config.toml
d_model = 256
head_dim = 128
d_mlp = 1024
vocab_size = 2048
norm_eps = 1e-05
rope_base = 10000.0
qk_norm = false
init = "uniform"
init_std_up = 0.0295
beta1 = 0.93
batch_tokens = 16384
seq_len = 768
doc_mask = true
steps = 11158
MLP neurons of a small language model. Each row is named by its layer, matrix (down: output weights) and neuron, and shows model dimensions 0-127. Each number is 128 + 32 x the weight over its row's rms, rounded and kept within 0 to 255. Numbers have three digits each.
A block is one neuron, or neurons of one layer that tend to fire together. After each block is what it responds to, as a language model described it from the Wikipedia text at the highest values.

L2.down167:176089175119100151145119199155117142088124159091112141135102127115120147140149079074118085168116135125164117128141138083102109126117100149170169130134104158145178162137030158153060141070119123131158175119167132089152178119119136146149150157205128095073107185192111108098145146132069132108118077095135091157141170176109102128160141099111193070121135130114152093153140149129159158112135
L2.down312:179125107125095189148177138120105163137136102115163171129064090203110125154110097127090116174141041088134084134113122127078125076116098175158130183131163085128121157127091138153136110104167136125085155156088197109184146104131136152127087167199171099110139165127099114123113126089089148120074131077172159117133100173116101135139129133123158070113114118129194051054132130114085143122147
L2.down336:109162096165151084075110176089096100141082157090122123095161134167099079086176186086094188179131163184151097097175152077113127181168127127189136188113099107140204150135125140150086145179106169164108107103148105134106154127114109118076122181126098112132116145132093143105114137099108148134036138086177061133111152076146079099112135146106122112180132094077156167170132151124140139131096
L2.down353:137075151136096123093120141111199107144112177120120185101073091114050140136166118100084185095139142139128128108132111069161143113102142113183138114114140198167174139112092174148122098113136177114093156068131165142105209173092119136182115206103134080122143198126055139130115129145130120164110078083152137087132130160083158081116165083120075139100082107160117124120156127125128141118127
L2.down435:144071174145127177097130173119088094163122126136118136132139169119113097183149164089113170110205162150147170105122157078167121113163139098134098148152106093191128128128081151148052149107141121133113090124125140138100121193059153149159140214183142160086129157132116127095119070167139179120107116084115110125102167114155127094092140143123107124107150066142097120108101143131162169157110
L2.down751:131149233099103161150085158137121130091078101142138165131088119165069053110161100126103123097173102143164073081087148191065098109078111135102148088082179100145139100106120185156109149150169133081137068205135219128127148148127140089146174101111129110081118138124096159143182124128109160144162159128134112093092102082143108129138128103146137105127088104112149091127092147176170158157110
L2.down765:096152197132091176056156073160130159166100123170111136128143131120120119139098108095150120140161134131151083132091159150113102110144140128118166096122081052122147141188077106162090114108158118123139082148163117104147255114120147141134142171138155112084140154162115158098155126125112071159085185065128123105126158114130143098148111091113140064173131145117127100168095162157114147134093
L2.down999:162107147141076141199129140135098144124192143100096174120055094132130117115134097151096090158094088111082095116139113108088093099163059190169113110201147162115164122125078103152149128065087133130120173167142102118151145098161100136070083149160111129085134107157128114141128121123070167105114192108144179092103145172129123124111148116187235098115119159170146091114106124140129135128164
Copula "be" forms. Forms of "be" (is, was, been, being) right after a subject noun or pronoun in encyclopedic prose, as in "it is a", "he was transferred", "known for being".

L11.down59:147112200057116147162148111103136124168124135060044172086111136147163174130147170104081126133102168125122121077093149130134138198103108149082131073162130128134118212128105071120125140178108086130100165192094135194129081111148116093125135105110170099100152143082157062159123138122152110122183102096137092118129123117099193098125154165168125152118125140101124107087184119131164131120137
L11.down235:156108097135109157114146141136184145099151139131159101145151138013133153069151137189181153095131119142142114149151142158091125176135126122110163109118146072132088163070179162067142114116125125102124101169041173134178151193159106122127130140125127094175171154073078138085118151151069156133119142106061169143096150081120153139076102142118119106171094201148115176128135136134169118172161
L11.down298:130099124108086120145151133152151095133149152128136138078120170130106175078152137190174113135126158140114090155106091142173109136130159111201135039071203185141109114149093155160148130137122107187118113103101139140125183077161109172086121180102116135133143114129153081141139099135151111090085130132165101124178078188219105143156065156087108117108090096092095080160169079129134115159107
L11.down532:103098054153146191040105194099168175091117098089140118134124144128115103134006091175099113158143152105126137092165160136099152160153194128149137102119108122127117139103103111127160195078171150103099093146120169094087097122190174123081160144188173167093149175152111150174177122121192146155120173149173141140024161139078085152115135075095130162153131109136078158126125192120160101137122
L11.down642:112095163072159117156087178151100119082165150181195158107061140146099119130144126141189133142149107143105118072104066108113099069194132122121126180147090076185174183150096104135117136105147141097148135128125115147107116163139118172094110094126132166143093114128149160169112159123073097151075116149122089142127061172128131089111086113072198132119118095130053117082168153143117181150081
L11.down802:086117133158102151148106164116167106149099101119158080150181155177083177145128079133206108096100159162160146127111142143116160104108092081120158105146216134082105128056126095088125120086105179155105054111120164094130153134118134120102105125130138147189104134130121163120124097111096115078104157125175164118115122153143146201149173106142105099136120138083091131170170121152129105083180
L11.down919:102123074117079100068084121099189118153151113131117143152145149116132102222138109112187121092130150145149105166140166067107137083120140134157148120156100153091110147115124207152083191137158160182112149108127090099157077118117144138090132098122133151115099145134149193099136130139102117100126093094104071145059086114078157136108183094110156113080145114155077028124123100119114115137111
L11.down922:116138136109102118118180086077138150090169154128106123150173114171115101072156155135086153134126094214158098079110067099095181094136139128086129173088168146164141112067162140148124115141100115103165107139159117113097152181138146111160113145172102086108094108130129143102143100168094112106066145127167064131150114132152126122156103100098159134144127124136125126147177139162074097119152
Verb after person subject. The word was (sometimes were, would) right after a person's surname or he in biographies, as in Freeman was reelected; also pieces inside personal names in tables and credits, like Fab-ian or Elizabeth W-hite.

L6.down881:147146146103136112158149159107175153090142136094051079164133096100098088112082138161097103121133107083156128095134080171107110082114154142061068128160182084120162115104150133164081132178129156158121113106138202095141148138078152146148154151134163085101172146135125148113093136136178151113136142102104083174102078194141120106169181106126163101081068142096125163170110109144134122070129
Word-final adverb -ly. Mostly the -ly ending of split adverbs such as mainly, mostly, merely and notably, plus possessive 's, other word-final pieces (Down-town, ru-ral) and the or a after is, and, was.

L6.down248:121098185121137179075123147130105090160130156125124137081154137099101110080070105109110136118082075130155134129095147109089109081162132072103184169134164127160164048168107158154153135121151167117192062124123049160141110096133150126073185133165125094108198113096201172106140142102129127120135093162194120157136079131142092112092125105097042137114104176107129187174113159164085118140149
Post-subject verb slot. The first token right after a sentence's subject noun or name, mostly is or was, or word starts like be-, e.g. "York beat", "Klee is".

L2.down59:107080215118151115142223152167152176175120132180069103132167151128137116117144142147141214134145144131168073145178154138088153120110125109083090133140152120135111137082177138150088118124096104110131121115129182086151077162123112085130119085084096120105125106125158104122167124124173143142091110089125098191125209129123150100123086070163110144142117118127113189129132112070145113113097
L2.down226:077142129163115147129073163186124166152076105167127120109081097136111087192174118176075134060131129155085066127096116075156089189170110172141136131178127140109152078193171161182136128125140140131161173103163123124124075129152164095108173102135120109138098110161114157139186113085117110180159081154073040124125166154133184105119106120132131077097161090104176158114091077099178141180085
L2.down466:136146111115208137182163152099072145125169085094131115174092125151143114104098120105110096105059122102141182104108153079189170130103097120122153155110095130118148122124092168109138130124081160156131113126072152107151104127131115091219158115131105107092123161169119140113130112092185102123062103129132111145115082035128076120130131117134096134137158124144174113093111193137167141147108
L2.down810:201113104064113117118149166104157136159101135119106055112123060105097114058151099077144138140144114141084067142114109121105110151103106112139154114155109146115129112125177056125146129145095118144175102133074092150149095145133115116081167163150114154078170124168122108072107138098194092102205108085085122129118141106143107080159135138139112127154167158141086123178150107119159160122190
L2.down890:106143106099169166121119098088140104040114151139103139062082114106136129064168143167104117115122095120138133074120164098152145087100125104068109164202180130133135101208085107075168157150115152135168071140167090132146202146145118162119218152124133076113150164168104106140128160118141125105172178108098158115144109115093142119107192092106132063098096147169105130153071137162089107138119
L2.down903:132146171139151123098124089149145123158152139155131094060067127167107079164129090082109094110140127122208106176096150091144133142139118141143106122166155135093136142148094138128107157136122128129123081141137142111141096121138100110174102134104117101119135070126153106098134107103165144114133115060149104207165116128144069052141094136146104092098130178077156113146134127120017142122098
L2.down937:136125120160141125130136148115137144143101089210092109143136179136165132096120081113099107137088166111114152125133096087194060141106153162127099125129080163161079089148155093062160110164140120136084085075149095124108100110173102123148127083160101210098120101176169052115098086115068112113119071095110102168147117172135140119130127208119162173109130176103170143177163154108161114125090
L2.down952:079131105108170137109165178144134154113144076115136135124132087132116106155146074155150122076120158114143175151108138126157146213126076068076098090140130165166105153149101142152089140187080076147140104120164075169122092150151124104121094065109103140166127136132151090086101177137112126069140164107107120100091072130036184122130130198104121131109162138128187104071139123121132101140157
Place-article opening words. Function words in geography stub articles, mainly "is" and "in" in openings like "Rolla is a city in" and "a village in Khararud"; weaker on census, coordinate and table tokens.